{"num_attention_heads": 4, "num_key_value_heads": 4, "hidden_act": "tanh_gelu", "norm": "layernorm", "positions": "learned", "attn_scale": 0.125, "bias": "all", "init": "normal", "init_std_down": 0.00344, "weight_decay": 0.53, "decay_fraction": 0.923, "final_lr_fraction": 0.1, "batch_tokens": [16384, 32768, 65536], "train_tokens": 314400000}
MLP neurons of a small language model. Each row is named by its layer, matrix (up: input weights) and neuron, and shows model dimensions 208-303. Each number is 50 + 10 x the weight over its row's rms, rounded and kept within 0 to 99.
After each neuron's rows, "fires on" lists the tokens most often at its 100 highest values on Wikipedia text that the model never trained on.

L3.up542:52 46 42 34 51 47 72 55 54 50 51 58 55 40 57 58 37 57 54 44 48 52 59 45 43 60 51 46 24 61 62 44 42 33 37 60 40 39 28 47 57 49 46 50 50 74 36 44 36 20 51 47 50 42 65 49 40 43 51 62 59 52 51 76 48 52 55 57 43 39 53 53 65 50 66 57 41 56 46 49 58 40 46 45 49 39 49 54 63 60 51 45 49 54 60 53
fires on: "s", "th", "t", "z", "ma"

L4.up344:37 54 57 52 43 53 57 49 43 47 49 60 67 47 57 33 66 57 70 47 51 49 51 49 33 50 51 48 57 52 50 50 59 43 74 29 34 47 50 35 38 55 54 58 48 54 53 40 40 51 64 43 47 63 43 77 53 49 36 34 39 49 55 32 43 44 38 50 55 44 64 41 33 53 53 61 41 40 54 50 70 46 47 43 51 45 54 52 61 59 44 56 46 61 77 38
fires on: " in", "es", "m", " would", ",", "),"

L5.up496:53 30 31 56 49 40 42 43 62 55 44 60 51 39 34 46 56 70 44 51 38 65 35 47 39 54 44 53 50 62 67 45 53 59 65 51 48 46 53 75 50 68 41 48 57 47 40 39 41 36 50 49 38 56 58 51 57 42 57 59 52 37 44 28 54 63 65 75 40 54 45 38 51 63 36 35 45 40 38 36 47 29 55 51 55 47 45 63 78 40 48 45 52 48 47 51
fires on: "\n", "\"", "d"

L7.up699:52 56 47 43 56 50 53 44 45 43 57 54 56 57 47 67 66 46 54 51 64 70 50 41 56 54 63 42 57 51 50 57 67 56 57 51 47 40 43 33 69 53 70 57 32 52 65 57 55 65 42 39 31 68 46 44 42 42 61 57 43 46 44 54 45 57 63 50 33 46 51 59 36 55 39 50 37 68 56 33 68 52 43 55 52 47 45 46 54 40 47 75 33 45 49 35
fires on: ".", "\n", "van", "ia"

L7.up836:66 57 70 39 47 49 62 56 49 59 53 64 51 38 50 42 47 50 38 26 48 48 56 41 51 56 47 47 59 52 36 64 51 53 58 51 47 61 43 40 56 55 44 49 24 44 75 44 35 36 58 52 31 63 64 53 44 37 45 61 49 67 59 62 33 46 52 51 45 66 57 57 50 43 45 60 44 48 58 54 52 37 43 67 49 54 58 82 77 48 59 38 57 49 55 52
fires on: "ba", "y", "a", "u", "and", "e"

L3.up655:59 56 46 47 62 61 42 44 52 48 56 56 38 44 40 61 62 39 43 68 46 50 54 50 62 43 50 50 55 35 45 59 40 42 51 63 50 39 36 38 43 38 39 49 57 57 48 71 36 44 32 50 42 42 51 41 53 31 61 43 57 51 57 68 46 42 38 61 61 46 59 50 34 28 51 44 57 52 47 54 50 44 41 50 43 41 40 40 44 61 49 45 48 35 48 46
fires on: "k", "n", "th", "j", "le", "ch"

L6.up311:64 36 45 31 51 43 52 48 63 30 52 59 42 43 43 44 48 58 49 57 50 56 52 51 30 55 54 50 26 59 50 52 55 46 29 50 53 41 55 42 70 58 47 43 44 60 42 24 41 56 50 58 69 47 57 56 54 48 53 58 53 51 47 69 41 54 55 42 60 47 50 51 52 39 61 36 53 60 50 45 46 45 56 50 60 35 47 59 51 39 28 41 64 50 58 59
fires on: "s", "ni", "a"

L3.up875:55 37 30 42 53 60 64 52 47 51 59 62 56 60 47 49 64 60 46 57 50 49 57 49 63 36 43 71 43 51 67 62 49 54 63 55 40 42 41 53 59 46 52 61 57 52 56 53 55 40 55 42 47 49 45 35 17 45 39 47 50 49 57 41 38 52 48 62 48 61 59 43 50 48 46 37 47 46 36 43 43 44 54 54 49 56 38 44 48 49 65 49 52 32 40 36
fires on: "re", "st", "se", "er", "n", "e"

L7.up407:60 37 47 44 52 55 60 61 48 45 52 46 37 43 49 56 51 63 45 44 37 48 47 65 48 47 46 54 48 50 42 46 76 51 30 42 58 49 40 44 41 37 35 55 51 54 30 38 51 49 69 43 43 60 50 49 47 55 52 51 47 40 46 64 50 54 48 47 51 59 51 53 36 30 28 64 48 52 47 52 60 28 42 51 56 42 43 60 63 46 43 42 58 63 49 54
fires on: "y", "n", "end", "ing", "ur", "th"

L3.up469:59 55 49 53 41 51 35 52 51 37 56 46 70 56 38 47 49 51 48 64 38 60 61 41 68 52 53 60 55 39 34 66 68 51 43 44 42 49 35 63 60 58 48 60 69 44 59 69 60 36 43 35 43 43 59 49 58 58 21 46 48 50 53 65 42 50 57 42 45 40 56 47 55 68 57 50 60 59 43 50 47 47 44 59 42 53 50 66 40 31 62 50 60 47 32 54
fires on: "red", "in", "on", "ved", "re", "ron"

L4.up347:49 60 59 27 37 50 53 65 49 44 42 65 50 23 51 59 45 35 52 61 49 51 65 78 52 59 35 46 45 53 51 57 67 35 64 48 45 65 48 43 49 41 55 59 60 55 51 29 40 49 61 36 51 34 62 69 54 47 54 58 45 45 48 63 51 60 33 69 54 54 54 44 55 64 47 52 45 50 54 45 53 35 56 55 64 63 56 57 48 42 38 43 55 63 52 61
fires on: ","

L3.up337:27 36 37 57 41 51 48 48 48 69 50 58 51 39 58 27 38 62 29 53 64 49 60 31 34 44 45 50 54 62 68 49 30 51 58 39 55 48 51 61 44 34 63 53 50 59 59 61 46 60 49 36 54 51 50 32 65 47 51 34 46 58 58 44 37 44 58 50 57 59 39 46 54 50 56 57 59 49 47 40 53 54 57 45 43 47 38 33 51 46 50 37 38 47 41 43
fires on: "f", "th", "me", " |"

L4.up475:47 37 76 59 53 71 55 46 36 57 49 66 48 51 48 51 37 65 72 57 54 57 45 63 48 46 45 68 55 51 61 51 49 56 53 36 51 47 41 47 45 59 53 46 51 38 59 49 41 52 57 56 49 43 67 47 55 64 68 40 39 48 59 49 41 30 49 55 59 50 36 46 51 40 42 54 57 44 55 44 57 48 57 50 46 65 46 40 62 45 26 58 41 67 46 41
fires on: "ver", "n", "t", "er", "wa", "day"

L4.up651:60 57 33 27 58 57 43 64 56 50 44 53 51 49 43 40 61 66 49 70 59 62 51 55 45 55 43 45 44 52 47 60 61 40 55 50 41 37 43 51 45 64 40 46 28 46 41 57 32 38 41 41 44 46 49 42 69 54 50 48 50 44 50 41 50 62 42 58 51 58 50 53 49 63 62 53 55 62 63 40 27 48 36 58 48 51 44 40 51 60 46 46 54 54 58 37
fires on: "d", "p", "an", "ll", "cc", "in"

L6.up817:43 45 29 58 48 51 52 71 50 53 63 42 66 58 45 47 65 64 34 62 61 57 64 44 56 52 43 58 58 56 48 48 48 51 73 45 55 46 69 62 59 43 53 45 51 47 53 59 53 47 55 45 46 47 34 39 42 45 54 42 35 49 70 45 60 42 77 40 36 38 55 54 52 45 35 37 50 52 35 52 49 49 40 36 54 50 62 32 45 41 52 64 69 37 33 35
fires on: "e", " and", "ish", "n", "or", "ian"

L5.up49:46 56 39 52 43 28 60 49 64 54 45 74 61 32 53 54 56 47 46 51 60 48 61 50 43 61 47 45 67 66 49 47 46 52 59 53 52 73 43 46 26 41 71 49 49 47 32 37 41 47 78 50 53 54 50 53 48 49 54 55 37 55 43 47 31 41 43 55 52 30 43 46 49 63 59 64 48 49 32 45 61 57 40 67 37 39 66 68 45 55 53 48 66 53 63 31
fires on: " |", ",", " S", "i"

L5.up523:54 36 48 39 39 53 57 59 53 49 45 62 36 28 49 47 53 60 53 60 55 58 50 58 40 50 49 46 57 48 45 41 58 56 61 53 48 44 42 51 47 50 53 55 46 41 60 34 52 52 56 36 48 54 44 59 71 63 56 52 32 60 44 54 57 54 35 45 55 45 50 42 43 55 50 47 38 55 63 52 58 43 47 60 44 48 61 57 56 60 39 54 48 65 67 49
fires on: ",", "ome"

L5.up781:56 43 48 37 50 54 44 68 34 52 45 51 48 42 29 50 47 42 45 53 43 74 45 53 64 55 54 51 43 51 51 54 56 51 40 51 58 46 33 70 54 40 47 71 65 60 52 48 46 41 39 60 60 48 60 45 46 61 51 39 49 52 67 64 51 48 50 48 50 35 23 63 51 30 44 31 41 33 34 45 55 46 51 51 39 65 38 49 72 39 61 51 69 33 21 56
fires on: "re", "y", "ce", "ri", "e", "il"

L5.up252:41 60 56 52 40 44 44 41 46 39 55 60 49 45 46 62 71 55 45 49 37 62 46 50 37 51 35 43 60 50 56 36 51 63 56 46 42 48 35 33 50 55 43 59 55 56 53 47 41 53 62 28 41 44 64 58 51 37 56 46 41 45 40 53 58 60 59 57 54 33 34 48 34 55 34 33 43 43 38 39 54 52 59 51 47 56 51 64 61 65 37 60 41 50 57 41
fires on: "\n", ","

L3.up463:67 38 32 49 57 60 41 37 68 45 56 55 50 40 51 60 57 48 48 41 58 43 51 39 46 43 44 47 53 62 48 55 50 56 53 81 47 57 51 46 50 40 51 55 33 53 59 65 55 50 46 44 37 51 59 30 40 36 27 40 46 48 51 55 49 72 45 56 72 67 60 44 59 24 51 38 56 69 37 64 51 48 52 58 45 27 67 33 50 56 62 46 44 54 48 45
fires on: "ch", "ure", "ub", "ro", "le"

L3.up342:70 45 49 38 64 43 37 33 37 42 52 33 60 54 44 86 45 61 51 56 48 44 56 44 55 53 42 49 50 64 55 49 35 59 58 61 53 45 39 73 53 52 51 57 72 50 49 63 60 72 49 73 66 44 52 37 44 35 61 42 48 66 48 78 49 56 59 61 50 63 61 47 59 43 48 51 62 47 59 52 58 59 62 54 58 24 60 36 43 42 58 53 49 55 51 55
fires on: "ch", "ing", "er", "le", "e"

L3.up44:58 49 46 44 53 52 56 71 48 44 38 50 53 59 43 61 36 56 40 51 42 61 60 64 75 54 31 63 41 55 45 81 55 58 41 54 49 47 55 74 53 59 42 34 69 41 55 54 45 44 54 50 47 47 57 50 45 48 56 59 46 48 55 58 40 43 61 52 47 39 47 51 29 51 64 42 52 51 65 31 49 42 42 44 49 50 59 46 60 43 49 54 72 64 30 35
fires on: "p", "n", "u", "1", " 1", " 2"

L6.up82:75 32 28 43 47 48 58 61 59 47 42 45 45 49 50 57 53 44 60 63 40 72 47 71 63 36 47 33 44 52 44 46 62 65 39 57 70 44 53 58 68 63 41 56 53 51 41 37 60 51 61 33 55 37 58 35 43 55 62 50 43 44 67 48 58 55 61 42 48 45 37 55 36 62 38 42 42 33 50 46 48 27 44 44 76 43 48 52 65 46 34 48 67 46 36 43
fires on: "y", "n", "o", "re", "al"

L5.up651:53 57 36 55 57 50 35 35 42 54 50 57 44 36 44 61 42 72 36 65 60 58 69 32 47 32 52 62 54 54 80 50 48 45 48 31 59 45 53 47 57 37 42 50 55 53 59 40 44 58 56 50 46 47 35 39 44 49 45 53 61 49 41 56 33 45 66 51 40 51 54 57 47 37 59 54 65 43 59 47 44 60 39 52 36 28 63 38 60 54 41 52 57 75 39 46
fires on: "-", " |", "th", "s", " March", " August"

L4.up127:42 48 64 41 50 64 41 42 47 46 51 76 56 40 20 32 41 70 65 56 55 49 48 60 54 54 37 47 49 60 54 51 41 50 54 55 43 62 33 51 48 39 43 66 54 54 31 41 50 55 44 45 46 44 49 47 47 58 52 43 51 51 61 78 30 37 39 79 50 58 48 46 54 50 58 52 46 46 37 50 47 48 45 49 55 58 61 47 57 41 45 53 32 56 34 59
fires on: "ad", "v", "t", "ver", "st", "man"

L3.up65:47 60 52 55 49 57 49 48 52 49 53 55 50 32 48 59 45 58 55 43 46 68 45 53 62 39 42 56 42 47 56 51 59 57 55 64 37 59 44 48 51 44 50 36 47 55 58 53 52 52 36 43 57 55 58 25 55 45 61 49 57 47 52 50 35 42 51 58 55 41 51 52 50 22 68 34 52 57 40 39 46 40 35 35 49 57 54 51 50 43 53 53 50 34 42 45
fires on: "th", "if", "low", "ford", "tern", "ch"

L7.up786:59 41 28 32 75 63 46 43 51 35 39 41 42 36 34 47 50 53 43 53 31 50 41 53 42 50 58 60 42 47 43 57 53 53 34 66 63 52 49 55 48 57 35 55 33 53 33 55 60 50 56 48 65 49 50 52 36 47 47 59 49 70 51 52 29 43 47 52 62 45 50 61 57 41 41 44 39 56 43 53 58 55 58 45 40 38 52 41 53 48 44 54 63 74 47 46
fires on: "u", "as", "a", "y", " Li", "ay"

L3.up442:49 42 60 51 67 48 44 48 42 38 56 45 52 64 58 52 35 53 50 53 34 55 50 54 45 42 40 54 57 43 39 56 51 36 57 76 54 52 42 69 66 50 39 47 51 62 35 48 61 69 49 57 54 46 65 43 26 57 42 43 31 56 43 51 67 44 41 51 48 56 47 46 48 60 45 49 56 49 53 44 58 52 59 34 55 44 74 50 36 52 52 39 56 45 35 52
fires on: "on", "d", "ch", "re", "er", "ite"